{
  "n_layer": 10,
  "d_model": 160,
  "n_head": 2,
  "n_kv_head": 2,
  "head_dim": 64,
  "d_mlp": 448,
  "vocab_size": 8192,
  "activation": "geglu",
  "norm": "rmsnorm",
  "norm_place": "pre",
  "norm_eps": 1e-05,
  "positions": "rope",
  "rope_base": 10000.0,
  "rope_fraction": 1.0,
  "qk_norm": false,
  "attn_scale": 0.125,
  "bias": "none",
  "tie_embeddings": false,
  "parallel_block": false,
  "init": "uniform",
  "init_std_qkv": 0.031,
  "init_std_o": 0.0,
  "init_std_up": 0.031,
  "init_std_down": 0.0,
  "optimizer": "adam_variant",
  "lr": 0.00267,
  "lr_mult_qkv": 0.5,
  "beta1": 0.9,
  "beta2": 0.98,
  "lr_head": 0.00773,
  "grad_clip": 2.0,
  "warmup_steps": 244,
  "schedule": "cos",
  "final_lr_fraction": 0.0,
  "batch_tokens": 65536,
  "seq_len": 512,
  "doc_mask": false,
  "train_tokens": 338800000,
  "steps": 5170,
  "dataset": "wikipedia_en"
}
MLP neurons of a small language model. Each row is named by its layer, matrix (gate and up: input weights) and neuron, and shows model dimensions 0-159. Each number is 128 + 24 x the weight over its row's rms, rounded and kept within 0 to 255. Numbers have three digits each. A neuron's up and down rows have the sign that makes its largest values positive.
After each neuron's rows, "fires on" lists the tokens most often at its 100 highest values on Wikipedia text that the model never trained on. A number after a token or word is its count.

L4.gate8:119150113149114107088127111132130146121080104096143094102112107143176103105122109147111113140163160082129110091153158108118111137112137136141135124145156170137085099122144117128139096155142146150119126128137177161128135136102080149151153142150127112148146112133153144142127164087120138117123103112106117132102134146108143167093155125138057136179111097142138142136146095127150102115097117113139134157072143125175125127091167096077113104090114146141166121114156134137167121082147101
L4.up8:092140149188098130129101110159108118166100114131129108109128139125121109132158155121119086103092085104174083135139145166137141154127144177111124119114074146085079161111130111127111147118137116147124112114139148113158118103173144125147122114165119124124150102131133100147121145116107165065116130145142140141138158152105094133096159114166130109148131136160138125105126132120110111149090116145127138122157149139154117129134080117138131078135164111126150051084114145111132167122155095
fires on: "\n\n" 38, " in" 11, " |" 8, " the" 7, "%" 7, " size" 4

L4.gate288:120152174117138102141142151115148126136116171099106120160137133090079121172146175137168107159153175111132086120114115114121168135078129123106112123130109126120114098122149167112171131132110099108109126132112118138126101124116103157109088125141130135091113128173126107117096095105141124123148176135131136136135114145085125136130173139108154159132131134155132088119133144108122106134132092118145145069088142135159108125126094143153186111142113076148186111132116159156103150172158113
L4.up288:096145134137157104138132089124138151181153127125107126164137139125127169120129185115113141108164163162131153126117126149097146150137108138112154151193104111157091145121112139121132150114144095152105126164117157131123128159143148143127085096094136105083120098168159146164138085143145127142093175108139136113139101169074094098102143143134141117113130162141118114087130096150146131102140126148154142099053165128091119132132109149125115089147143112128129099131102159132132135147153149
fires on: "s" 36, "'" 15, " His" 13, " (" 11, " his" 7, " as" 7

L4.gate192:110123106131156150069124122122098137098145151106110097154119161150127120143145107159146090118117145129143148153108107120105130141090091124158087079107077146098148110105101106117125130148131116157140149100126126134154152131135147100166121137114129123157188122124077145123152174148148155116091075120128167168088117165120146136127168148100135140101146141122119132126111100119116134145129110080117113137160160137137179160112116117088155145093126144134132091133137141145105129144176188
L4.up192:111139113134140152087124116119119139146142131102136084120162105149174112098120109132107128124164142154142160141129122135121118100140095139178124130111129141090102113142106151104177153149139103139170108139115049149182141096132112138154143077118102150112185125131149146124144177116165174094136083125143141140116141120107153139123159142113116134140110140162126157112124066139114130101097145142134151126183124159098106137129131095124151145083139128130136105139100128081114104101146101
fires on: "\"" 42, " =" 36, "'" 11

L3.gate103:130170133147126103142120123117160119098145100102129149119104077125133125120167104141166118179186106139148139094111109090112128122128085103155158140137090156120135127131187164154135118124090134122118139093064193121135124132119141123115130137130125141131182120137083113115097114146134074124110152155129123170108131143106120176121144140117085078139125123158148111128108108137170061113157140143145128107115159094152135138089129135136163122114131106143135121113157145152113143124110134
L3.up103:135110128185146125132127090094137137103151128134128122156114142103122106103118153157118096166103100074108191148111139124135118154090132132154125121139087097110107132162165133146155140109105114112127165153135172123109113165180136135145117098083129085145157126134128110138124123161130123155130152098112088116141119136115128139151137158132110132134155134118128096142103103113121093137111129158153121098130131112103126130132140157112171162109111126122079140028135102119079170136164128
fires on: " also" 31, " who" 17, "C" 11, " subsequently" 7, " had" 6

L4.gate334:093122114145143109065158047115140140143117123076157109093175147085109126128138107143093174136148128119142137137139117152122126167163130107133123126111151163168104135133131101129163096142155137155148130104173089132130125125141124117154113137105145101129168140136120132149108158096113158128128100140173133135109106128123168142126141112074108134116117114116150137147103109155087107089118125131155132118112118114153178128125131145133145157152116138127165082125142123068128075076151124
L4.up334:125121109114155158110127143120113130116147111149093114136069116170061115152081136108108118137133157114159123121146120139091124091162134120139102089138127071124136142112159112111113122105173136112115131081154098141166136091135142127146110151142140096155168168099119096125135149108130154162108107087147141154096121087139130131083135129109126077120150185136120121151108138102139131150143118099152172133184120154152179129095134128125113135151136154132142084105128122119112117136157091
fires on: " in" 19, " at" 12, " $" 11, " GA" 5, " size" 4, " most" 4

L3.gate248:125165137137188117117147153118112116117101133137094127150146151067111122166144125142159094139139174130153107110107108120114112132078140110124143161087096180137128169122135150130184140111158121136104107091167125125142142115138150161130106152130126095169105107136049122125155121111076129138133131165129135140135082162104132133121110144114125152116149127122113134153146100118075098132121102127100129155129126106112156114082157148118130099163156118139119101112151143133079173135099130
L3.up248:096115088163101088144146066098139120113135103120156085132113136181138125086138143145098153123126140127139184111112115114115154146143103145084094119100121150143107118145171100116148136128149139152108153094138139132095118079151160112140109170138136088096176137128143109139122113111153121135159139116087124112126135161155086117121113139137101166129081115121106110128123144104125109143140095120116090088133137116154118128159158105120121105168086111077151126159099145126137121071155132
fires on: " from" 35, " is" 19, " (" 17, " his" 8, " at" 7

L4.gate107:161129139132098129106138160091118126133099130128129116170123156121107115110104120109186142140165129125118125109141112106160150121114122124153120133128198147115122076129133153129109114103139134120119168080146130124108125157140109140070131098119152120139091110154114126136158129127122109094147124173165174149157141091164157106124131142095100152149173135149109172069145165112150112089147108096060173140129108120139107081129144115103144096145104130141133101145131157125126159113103112
L4.up107:158096122120137136084121119123150109154129096078140135139127143140120116128135127088151172086115090180111133173176132128146142091141095121102106098160145103131156151128136146136077151112206105110097123141132089128078148115091128133136127156105097132124114120136144123115150089157139178114134118129138186113136135142152150070135148132116097126104127122102156125085158137124091148135110145155124100113105099124185126149140148155133158151121114113136137119129120109079137133152099137
fires on: "." 47, "s" 6, " by" 6, "," 5, " time" 4, ":" 4

L3.gate82:102137125172135118166136137130163111098097141126115126111144131101140110135130126145149103098129147116093127134101145135147167160116124102136120108162144143143097139183110124153152100128124123182094131103114147122105109104171123119128162119178163143121151178149105157150151170093169116068108148131124136140095103190169155102143136100120086125155111119123152124123132126076133127105114096159109112122089158150111105105144158144111131134123088115149161143126140116077146166125152098
L3.up82:116152117136138107126171176118140099128097133128144116117141135103129131108072134108121154120170110141132104098131128165181154130110110109156153099138138138167113146126137178139137148118102150185123144077118168108185155128122137134122122143107123109121072119131127167157072127111131109128132132093119146121143150101123172130136162125153157145109119118142162128173141143134136157101132147098122141151130134121152112123150113086171067113112134107170154131077127102166173131159103136
fires on: ":" 45, "ing" 34

L3.gate137:133122108146139154150112131169148073140126150100138122129147132155097144113153076126109150134108171139165156152117126112124155127131114101134146136080165115130077115110138146136139054097082115138113123134134129095105141174108150109146112125125138112102184086150129140125130146142126072133120138172191117148163157141121147141095130130128107133146130087112113158155150104083109136146094164139145125136164136114167119145148108130147142136169090103094139170155136148140107132122127105
L3.up137:127106108154119145135143088131153104145135155112124095138147136155101114108117112070184120091125196114114122103093092085128099157145136125084129147127130124086109084126125146137115098108134136140153124102138108130097121086094096135141147071126148093117098095137118098138143119164096128113136122089186115126152127126132141105102128142107115080119118079122133146140165096070157102122123137103143122121108099144133087157143106117181092096104120123131146115141107103122154139136128125
fires on: ")" 80, "em" 4

L3.gate167:131131111112136117121140137117134097152103119120132134138097137104124133160145147084185101139068136127112098117113166073127112134104121088115108118093153110133124092114097164138129111138130109117095151127115114110108125176137127140117167103156133093136151135108132130141119101143162124101090136123171122134151143125187136164103134121095080117105135129125163135104152167104096168110050105121102111136127103101138125161142128146110135105108130110139150067107160146126124192098098136
L3.up167:145159164126168140120094118152127141133142158163124135173166139118138140102139136124152080123141156136124160113135139138142104125140142134151093150071134139110132132123138175173153181106134114169112138137119116119125124146170150134165159145188126111118134147147151093108163099159151094090097145174167108144129116095140123120115111140127114140160147110081136140104176103135131113123108134151127084081122080148096118127099166155131114169115120127150136095124122142101077150141096126
fires on: " as" 53, "=" 20, " time" 4

L4.gate72:113125153105148110117093107155136131110105152110132154121150149109106093159164104144131143093113126106172136138121095113104145162126109156141155087116124130142158138139131076131144132108152144107077111107128163128114132127144151111165123136102154109171121148091144115127140122137106115110096089142152139132128130119178099112155099066116061096072150124107149141124152156139071144146080130152120131121108121082149138111082137139097159150157143134127137066127154137144116096131133101
L4.up72:134110107155159115164093174149169124129175156119170154128119140127157160123087167111153120119074114169127168166135101150110152129131108101148124124087168147085160146138139179138135102125128084153136136074164153139112184148137087100099127123132114145129118081161111122130142147151137143106120142108098141134116096089133119137126103111147153144147144144125158125131124128119161120134098159163136118128137143150113114139110072152130129081123136134118135134142131144129132186116088162
fires on: "\n" 98

L3.gate146:157150100130089144152149110136145109108122175133138088130110126151103120165113081150112114087134173146151118139109130091124133092130111075153064122137103181082142164100127111098132129122152143103157110122189138143153124112114177108159123144145137113160155090115117139145174134123153115134151116121167122106113142117106150137094104143086102111151133089130114113145156086137098153134131143090119163119157156146148161106132146107085153121116087138134113135138120129112127112103156157
L3.up146:089145159144085144171130112127098168158141132125102089136149093147089098140113129137122076170126144080137129117114156163174118125109141115161084165106116079105079133101137148115158145149125152152150155125135078132146125118134131155091143106128087152133135110102121147140155135125124139136126157129091141118113111167107084144116121154141185105134121086195131126126100123089096104112145146116130139096134119139094142102141104129135160144123113112126100172131174115149129144144139118
fires on: " =" 100

L4.gate386:078103110105129109074128090165131108146092143106169171126114146162127080128123152158123117117138158092143124120122152102107073170158123116074128106118067131112136131147122096115136138124099114087173164132116152168111119160094138112131125132113122130134160127130111174148152116152116116088149111155150110096116120113112173129115145118115134096095112138121150109133184113124167128124130139123117097097128132125185173117116116115104157119088132110098129087145136169135128154121138127
L4.up386:128168122107113159108109129155084105100141146114135145131136112142122114124125146126105103130124128149151135128102133114107131116171134142111109159118138111115106148102135121144132119102099108120138175131108161112106124125114144130129141135163120139116143116132105165091148099120162124078122119104158121108130109135056177100151154135162178143143130159124154112134143108111109124082124138162101182121156139117169172168150125074151134125097176079118179173105112167104158153114081150
fires on: " in" 31, " on" 30, " along" 18, "ap" 5, " |" 5

L6.gate396:147134153114153133116138065153157129159108123142125119147107154140130118102167103104166099106194149105150134147120147141112143160161113096123113117123131117111148148107123097103146156133135136120119126102145153162093150158127153138108125139113149100172134111124126127096192099181146136119129147119138172137113111170147146159116113104116135108127124136131079121135156115127105111156144087155113141122135171145125112128069122168139172118120050118184105106105142148149124095106123124
L6.up396:182163155131150093157130074092147117157174084123110131150111140119103118129146127119164125139082133135117153162137112117133118147146140114132106142137087111068125193128132147124172136082112092083099147133128118065115144156138113128136120130112130127141093106163133098130121121140152152123125145109106115156157108123165137141146143171117131120148128103147097142144166114136096168180114122142100143140103124134088177170105142144151112142127137110170147118111118098116110123113154171
fires on: "'" 54, "s" 12, "." 11, "\"" 11

L6.gate266:165107156109109135159163171119114125113145120090080142146140119120129113180094172129099093149101130141142096092132090137099125137117121101124189149106133141103094141106132131122130165115104135102153105118119140145115098118142144108096113120110147155138162095111121157161104142152157129166109134132125142129117140111146134076172148128138119129089127119128086122081110108113116089148155117139147125142148150105162122129154161148086196177170113137136127162156177142153132158139110121
L6.up266:113125104144112103092153145132136150146111120157107132190145106120173152146068139131119123147130191156130161123102173153141092133163114091130150098153106163141129121130161157145117126149119130142165153121113125107160157122113118123142173143143166102101165098091130147147124102144149140142105120137132110140163137061116114143190147151131116119120127131147120147136120129112104122133132148132076098139166110094145136080134147103148106115126137085157181099138137119093139150108124087
fires on: "t" 20, "ti" 13, "ed" 11, "d" 9

L3.gate96:091148107098095163187096096111164157117148128098128113171164163117081095128125124136133087139167156136117114145185092147099147139081114124142123074100119109086136141172117117133138154142128138159095154133126111166111093071087153128144117128146099152142138111150121152111172166137119160137111131099155133149122125119147104101116123155143110136113139094135124124129108141103108114128135121073106150074148141134113139172139120103137124132166140132112115165119129114165110137150141134
L3.up96:138123145181116183169139157120120150084102160165107088143125113136122131129096084135128159149183109112157118107122150128140148096119130129148116137095133134123131116121134121089143132168118118157137130177106122140162128156128098117156155154144150102166107124107180107099125132106151132119199133089148143122118127104095142152096100148121122091126138122135103109132079106145115127170166102089084127145124157097114103095168124123131166141133124108145142103111155121169167116109157127
fires on: " =" 65, "}" 15, " appearances" 7

L3.gate156:108128161110095121075137168157127140100136139106115116122167116102144113127126104125110122123159158059145162090123157146132148171127130102104128141119150108137134083105167141133163111118117155122134083112121127134150132162133105133102189121085172120124110112150142109110099060104114078169151093177126099164068143115154120124148128122114116185120120146141130123110129100141150099145159144094121119126113161116130105103137139113101132141124139131154160124122108119143128122155154090
L3.up156:101141157099089137097103108085144136127101125106108126144101100122143096164167162095130121102105120156111109152116153123158118101113129124142133114091140126137125143122066111183161144101135106138113129132089095128177159151173104150140106159148138104150116124125150122120132150113129146136156127091098125155138126109146156050097128178136142163138129152144082099140111152151088123141143104088122125102098112137106120120131093154108132110121136129170124125094132166110110097168138170
fires on: " from" 39, " up" 8, "s" 8, "e" 4

L6.gate441:107119150119148112126108082140126097108125153101122162085184125102153107154138085108158128129141094087165154144109130103126155136142142159110139115100081186122100161124145128136128152115122114113143108098117126135084150130152165114168148079132133106146137145126153163136116112127127137120089145122164129103135152156128148139128156104137083171130126126138119069150168126131082091148108161144161122097107122117159141170111105111106143066152128132170147088153143139147140127147131109
L6.up441:158124133085122108162120118161122073129156175111145121129137110168124121148137125173116107142126157133102131157094100156073152116143139132167121121147116135101156168203108125111158142119156137095126123119103111126100144107162172126120128182133161131088108118106090103137113101075143143120177129141123106094132135139129149116128156121120093168104103140109138098176159114095121104142100141129102113125127130134106126110160182102140115156167143119112144137133117106109146107144083131
fires on: "\n" 32, "er" 11, "y" 8, "-" 4, "t" 4

L3.gate51:133104092118117109155148125101130129144079168125102099109132118114094096167150076138156109149140118107095094083122123138151159174090117090114122120157092159150107121149101117128125087172105129129116110117154166130114124098125149119099099112079118144149125104091136123120151105150128113116122107091123134143134093158096098109118139106120129138063117096133136110143167146131071139120142116084134130122131148129135150119132098138106154107175103110180153110123160103124108122154184117
L3.up51:130106130128125111143144184144108113145144172123139130143150094123121104140163087145172112127143115114139109131133163145148173120169114140086151143157131193151114152149124120160128072143140092133131179133157133111130137160153077112063083171108124113118116097131119172122080094148155143114167119115128143100118126120136105127127126144151130104109090140101122089135116105107108096172121168109122136115164131118135122128149145101112158164152132113139134150102136142131089152104157091
fires on: " |" 50, " as" 13, " —" 6, " June" 4

L3.gate343:161198134115173111097142090121152135099107124131115104155150154053106128097117116106162092135111152134099106130123121082095112158117132125141106118099153132142133154143128135111143090161110171110152095123138129118113068111136131128180107119147178144107139131169141121082152145108129124087124115117152139136105143134124154120124158114109133124145141106102139128104156144118087098126105082148100101116097120090107119156123157087110153148120083086119129128105137111118089122141139096
L3.up343:105140127109079136115104128143107102129148111150104114138131099119153076149137138106161113136158155126150162164133131124080130138117106147148143154121149121140148131107093121110140167071111116122130116110060149129126123134126091169098092175109116112122120116134115126126166188151140099079126143177113132104167165099102151185134146127150128094102116084166130138111184133133138100146144115127122149166132097111111121141100133139129122096092153136136110120138145155100153079132137100
fires on: "s" 35, "ks" 15, " time" 6, "ers" 5, "es" 4, " what" 4

L3.gate280:144113091104145146156123111110185122118122108099135105101136157111124160128150096137152118125138157151146106143124108131143163132108166074128137134178168198133146118129117132116173088149137125150075114134145178152144151114121096114144130122146173125143143133102101166134125189156144111137171120135170156116101122163170146148131122109084088142132141129106142089164154141129108114126141134108150109157085101141122104151099158120095126144136123133149164139141139075130121146127151115
L3.up280:149135124122156185156132105103136137132136107103082106133103127131112140140158116137141110114157146118183110159116138105168149133109112103080104147167124133111141150160124115106146135137145144152112145117132163106120104131118109142139186156115148100132089079110121123147193149095135154145164144145175133134091123127151136117137095099097097108177101119098159152179118133136105182124150115141085083156184122144133086146104115117113129112133140106128124131148118096138128114106157108
fires on: "'" 48, " by" 31, "/" 8, "$" 4

L4.gate144:115125138092116119115118132124093112165123159099132098156132134127128089123142129148144107170101136120131085097120121155138148120126107054122095106120113096138165109132078153110146120170137123109138113132140112076149111143122118130117113130122110150137123088086098163097142166141108135155124094132134122136100121126120129127129123104142155148090178097110137135142124141114119110114157114099165156134096152170143120176122133107134215092124116103154137144136152079094122146200119115
L4.up144:123134120156121110119125117100133138136127121153114136162162139129135130094187122097134072148123161143155104103099159126141145159160066120165097144128101110143106185150125090089153185132142132147103080141128130135137155141146158112128105135131106136100138121087106122085131173167106124183140107126110115132135148135118092133124141119173153143097130131153139126155120087115144089138126171176139126163079116135116121100096180118150135102141107153108115168156132136130127134113112122
fires on: " =" 51, ";" 14, " |" 8, "oni" 5

L4.gate384:129180121095155140100157119164141111156107104156100108127156112129151152149149106115120154130161137151121131109114078126116134119151101142127145115096147168130166146140149073173132090091136169115123127107104146117090177144141148128178158121123163105128157158126155091141093119111143126108091094157142149127113133122170094094143152120127116110128147154158137086123148147151138151128120096168136089112078114108131123136154106141116097116144139099108167114105111160096124143096075141
L4.up384:108148154113130135116084110117155145140097138101140113160093132083145147112103129143122113143126136116060153106116092112155126146119130084091174138127172100130184117163087131084135108164125080111095103108148112115129163116155150141126122096123165147126089078184127101148105098155118107159140167136116140124160144151137143147102123125142115141111147156093138179154154109130108114125131142103092163142105159138108149114131089114108148124134154129178124095153116111131131115126113115
fires on: "\n" 84

L6.gate347:135105121132124124098153130116152108100107132128158119147095112088122104142110121165141117123115115097149165114143093108047126173063106139125106119131114136118181105103153108102122144146119168097147115158091119170145108118130085103103117169094120120169122132115125175109118067110149188139130137137125127139101150157142083127100125110138137103142123110111152123134130162121152097133116115107143158069118152113139105143094128145129143102131107115154137121147137166147138157150176139
L6.up347:103112086122111122118105219151110148140164137109116134138119172149125094147168094133107140136113114132139142107138119104109126150105149098115123143117133123125129133107124170151100139109167138157162140132095120113198114135141072112173140141172130086138135121146135121123120108116091116120091114116135114101164111114073113165134104128113130100126109131130139130112085136101118168165140139143133155114124110152166125120116191166143097093114131117101110128110129124106144148189164105
fires on: "C" 14, "s" 11, "  " 11, "Ch" 9, " ch" 6, "G" 6

L6.gate217:163159122176097110134179138122161119085094117121118169139090167051092089148123134119124139171112155124123150129136129118123130129122124112118119140140145178127130112114131086134134118136087156079120109105147135168127141119093113141140108100121158110114141119146129156098142156151160119136131151133110153176131155114160189120101138104077114131168117136143054110113113132124160119094123122111098091138172143108125122158159157110146111126131120104128115161135117116100097126152123140
L6.up217:103141102151154134172193154123148121143136145102104121115094152137108122142141150116102122153124145133154148111174117184160156061141114129156152121127118171128127097119094155161154153126152138140138140151141136153142111118174093134152100120108122189090136117123074131120110143156143160105138132110102134127120125126160083154111139114146128187206107094129143117090129153110126153108116108117116120127122166127167133129124106120144115119105115126137088155146115103133108126161160157
fires on: " \"" 20, "s" 20, " his" 13, " my" 6

L3.gate237:123114140101161136139124078150109145129092115107138112134129131098160095111137056131085113130106124113126141118134138119088125141141070077107118115152150136187128110124182144133138154123107121117136127082116118147137088128096092144087114123086092084155136139095146130124147101126123122150128144133115139095080150136118144115111169154118108095064115083150151130110131115122124110094102098134117196147134147136143136131125119150105175162146130116139103114114138125135141105099144087
L3.up237:127133187136117097104150107125098086156137139129162145087135152155110137123148138136169137168163128161135187127130135135188117116108107165128155111095124142113062146152168114103105062187102112129146134079114133098115151115128180124119111141158107145090125102140113119130097091142153123144138151134144129096130123172091137104151139150149152124135106132115151132120098088110133103138135131133138149116123078155122144137123100124157124129118110130142118114149132177140109147107097093
fires on: "d" 20, "ed" 16, " as" 15

L4.gate279:103128130133107127115119141153083143108066143152102079131130132137158141108125129131126136123100132110133109152125173135160169180127133135130172108108145195157130138103097129078129101096152144161128118098122178122105113180125112099151118108129154093132156145072146150143125149122143104139121102136116141134109116186123135150144105152115125140126125104142138099126112083143111143122174092116124192161095105146154144101080132117094127121142118098160172109141129155106131141128139143
L4.up279:136125188168131146139128151127162126110144136131151128144147136129121116106137089106117127138100117118152133106139138175162162096135133089154121074155129135146125109099111126115097087111145140110103076135197143125095133076152157087110111093124158093128150137132146192083137123161126132180111162125163127146173136162126138133162116130115101098165117121111167127139136096133113116118158119089144088098129091143152114145143151101125117136132141141140143144129146124117162176141108154
fires on: "ing" 25, "s" 20, "cing" 7, ":" 4

L6.gate20:119114133125140098142120141137163119142122146121120128117091128114116131149112168081152125113141121154120155120108147111143107146122127126127149149123140173136098060139118151087165128107132098139039100147156124151105163126138138158136155118136155099132102118137166097115160098129107099133118143162114115136126134159150089131140136136083108196134092095168104177095130121101127170114088140130091123158083157112156138128062136104108151140132106124143108119136147133103112119142152116
L6.up20:084136111103121123163123134146177142161101113132162141114137133106112119091125095131119128141130147151124117101138135167118114155103150099132105104135143186106101069130121120170108142113131152119175127120129117132158139125124138153140139143132148118116164096147133118104143113151138176095183141126145122176139104061122083108123157135077136104130134102112145122125187101134144172087133130142136157100105073134110117151139107120173102122111111149097142141118106133112121091186153126
fires on: "s" 19, "," 18, " of" 16, "'" 11, " -" 6, " |" 5

L3.gate434:109191169129125123151104125151115117100150127144092116136146153127126115162132121159183142107150132135121136127101149160110141172167117111139102158099163118133127125142114136095140141099128165106121111093147125142105113173127155080120154160170155150154133130139162142093171126129112139102092098131128136155114108144174147113119124100114095118135148153128096134134168115124134127069170097143144168146084116127099132098091094125121150104162120149108145131145152128142106203108155121
L3.up434:116108135116146116155114164160113099169132094126124118091146152150117126123139114146105135175118099181120195136160094107164106150129117114077132101112184127158105164107128143107142133135074118134073128150113146099145135110142138078118097122120109143073158087091123124092123144182141126156128120138128113126160176194155129143135092126130132107122119106140140146143146101129127139144150135123158144182158122120131113142133129117162108154154135134174124127152146129108126143128115108
fires on: "s" 42, "es" 8

L3.gate368:101116139132098124100102179113135119104105133141157165102128169157161120133102125112155145119080144161193119121111141123120120123121137124116123112112166093122114096038107152098101144102124147094161067173123141134083116142110128111105139147088130148133120089132129161139177117134140088173139111132144140119147112136129128108139143129174122118123155095113095158127127147089126098155148141102103129165138135111094106124125145158100169133138116111146119112166163103126127144137155110
L3.up368:108107104145141154110119152111099110146157098135127094140116113097149090121089128167120122150099124155162112128111098127091150152171121131083092099137145095122131093153102144077148138110136132101160086120108129106180098139073116139115156107094118130162103155130068122126159136104129145138161108178157125148145125108083105134127116123145178140101144156131142122104125148158156131141134121115134155120165130093150125145116105101130161125093136131134141071128133096175097103118157141
fires on: " and" 24, " then" 17, " them" 7, "ed" 6, " +" 6, "d" 5

L4.gate242:114129119188125155135077104112130133109153155088163082139163124142125127103135128121138118120148197151145125101111126116098122150099100084126130104085123155149145164132154117110144149112131159130085086092142168142118106150141133126127119141163159114085151164143100157108133134121095134073156121130146118123115120165168115113092112110144113139165142139113157106109163097130113093110094164129157163102105126139141110110141145127140106140150123099113173146141133105150100152111092076
L4.up242:123124093142144125107076148157160118134154105143146112141083081131118106136133145143172140140139182166130123112130147145112108107154090166135111111097142169104152115103098184094094135096086166131128154124122130175159124141116114125131110141157119129093144122173161080133099153142161122083158121144093116108108136139101078145133125157117124159135124119119181142150191146132141155138107123131155119112126134131139114148108124137175091105113147127110147129159093118168128147106125110
fires on: ")" 70, " Association" 4

L6.gate336:081164127130101060131123086107112105109136114144105146130120131112132093144130107121115111118164140080162104127123139127152165146160112147120144137104115149143142117145171085088142092163115138184161120096125113156101114150102120123129131144162110143151159108126149121198161148144119084099122108087152142120088131111083115103125124110084116159119120099129151129112134123101143153115096112107148107151058143121152123142118100135100142132120111119149112101127160122137136134082171112
L6.up336:129112111117107162145137116127137092120188098158114087090098103147138127114123168157112126123127151114131137145093122135148133143120097169092167108152130120107131132150162127151103091176109101178121168107110111135177108132112102152107126135093085162134152085120100119143111156125169117142126124081122099157141134132094144122099104139122102130163142063142142117112072091153156096127140151128109138124150144114093150138127138120136154134140113108124127144122124150104066168106157152
fires on: "," 45, " from" 6, " to" 5

L4.gate264:106134151147133117127148148133110110129162129097103157134142127071128141128152157115132094162162168104109139082131112130083122166105122096131179137134131112125114117091180159130173141099131162121108107105151138135119075130110152121137086119148128123105125122153120141112143097137173093122106114202133139116134119164114125156165141120138127091147117098148133142108130101114142121124158142091105167098140150154141117157099150152151149126137134107192108117127110107163152183136109084
L4.up264:179143215119108061123128152093095131129121134105109143141104121158135129142145151109165133133110098116122078102123157080116094133122115135077119106107182098072106118160098125070091103098093157158138102129121113145147151112138151121155149137160141111123116115139132093157133129061136116111097139133138120135119114131128104120158137140131130118111137112116154104117135130160142135103109122173109103119133099124141113133085150149152145102149141122151152095117112114135139140098167139
fires on: " in" 13, " at" 12, " announced" 10, " during" 8, " recorded" 6, " for" 6

L3.gate326:150164152106147109109128122142111142154123148151164115116152168072133118149178093139162113138151144144140069112110125139147133165110108133102177092099133130127120100158132112157171087126139132138149091090139141079115136120134124143112103079126141087145117105101133092147123133097096097097094092150112172134123142099148144146140143138062148126102139150113126118139168181132120112137128086104127132129098166128139139125097138132100131112136109132178130097131158121149117131133182125
L3.up326:139131077132135187154175188102152164110122097133153160112143191125122118131123129151101090136135120128163151123108156112135131148119119128090122126131132091129118123139123148065112107133160120100112124138141127137158129129095108123132100142147118122135111157130167106166167147117091129130127138146105140140120143108129085150089090167098155085118135143114098118180061123115104108119123112122097122177160154082106128103135096115127130133119117131171095129130147126172110160126155136
fires on: "\n" 35, " by" 10, " to" 10, " only" 6, " leaving" 4

L4.gate295:115100105123116140116139119120158117158100127115150116111124116112129093143109131132120120166153122106126122089100161129141158150078104124085121081138106129138064138109164139125114103106110122104153172132109154188103113140131122126121055146132141125147123111161112158163086144166131082135145121187112120131144149149125134155071135137158132115166119149149102131143112087086129101164184133103129132126147157127131168132118118102123163138154125094147131137129132142192116128155105124
L4.up295:132143138120109108106149134128117119119114123113122107180106108151149118090116141095143157104138120117128073156108150143113125115143119164103127115098125149083113129090130069149156104168121142142146129086136147167109159154135181126115103129153126118130130133114146091130104069121117125134135127138121157102120124132121139142135108074096122154115118157109124164143113101109142173211142136124077152148135164109076117070136135109105123119136154152137158092103172122120119158120114162
fires on: " in" 34, " for" 6, " into" 5, " following" 5, "ed" 5

L3.gate441:128127172115094123128127097147157119129100122113119057160145157089120122132123093173120104122136120106125101145104111175130187174116085121155105134152144165113145152139149106112151085163119147160125133090164160094129084147147147101129138149132107133152142105133111166112124145132124124124136127136107178159130132157159168138116137129133140133132140084146155093118101121107114093088154110074127157112113168136153164121124099155131159112198104152138141117138122140153133150128130129
L3.up441:157132160115114145167162186130170124129093140135123121146085133128099148168134140128141112141097125172131090145101101118150129117125128144129121115139154138110158112128100114123113079151114110134154146078153156109130134095147130128109108103099106141101127094146077068146100152156192096165104125121072158150146123162159113129127145102135147106163137099119152146101106149107124117070142115099137116173115155088124119097114113104122152143097132127107160114133126116164123135116100157
fires on: "D" 29, " of" 13, " for" 6, " to" 6, " Year" 5, " or" 4

L6.gate95:155120130133144105109143146105144128111106142070179108116116139115133074163127111106150160129134159155102146135162148127132168145103145106139186110149142134094139116128135153117149165175169166074166138119146098136116105139106106118145117085134132132158126173138140143125160123132145158079138110114141136152123104122133177130103118124092124111118136072159074100134129089105114162106142138103112148081115137117147125161167117110113111100140106086113133125155120132121106098138139175
L6.up95:083142103096168133094078127116071133127152098114088121107122120152134128130137154131143146123142129095111125144100155085123132140170098126136181084110130106105150114120093096106113116172147122091145127102152131110106138140116117119116085158126144130108096132160159094105145155140113156114115129137147088131078073097107150138080125184085127135115127125079093141104110112125127112122129143090098139125114147111135122135098127121186167118109141100122148117132104140171092113111130132
fires on: "s" 31, " their" 11, " Big" 9, " first" 7, " Hot" 6, " his" 6

L4.gate64:122140106140101111111169166137141060121145135067159123118091151122102130143111178147144132128114124128175117102137122132147137105124135145092117096152121142117169118103120107148128105138085126140125140156086110165095139125105165108160074138095164127114142142144153139135115103162116090110147121126135127093128132166117168114129125149157165144122097153085133121111112115112108138120110115128105170111123134134155141158150095122146153093130148109160157132157161119179129138157200085
L4.up64:190165092151136102122119137123167094126114122121100082142124141166106185121136128143123159131111101129115139169128151127149144107116162150104134101092160131121120149111127175083127155155145129124159120114112177192097126150117147098151095138162161150138126141129117145149115142115085150109150127135109079131110109167083176143120115107099125145076087179100095110136149113124113148127108160137148119127109170101110143095116090130119127156128165126100120146144130132126149119126135109
fires on: "–" 32, " p" 8, " 1" 5, "-" 5, " 15" 4, " 31" 4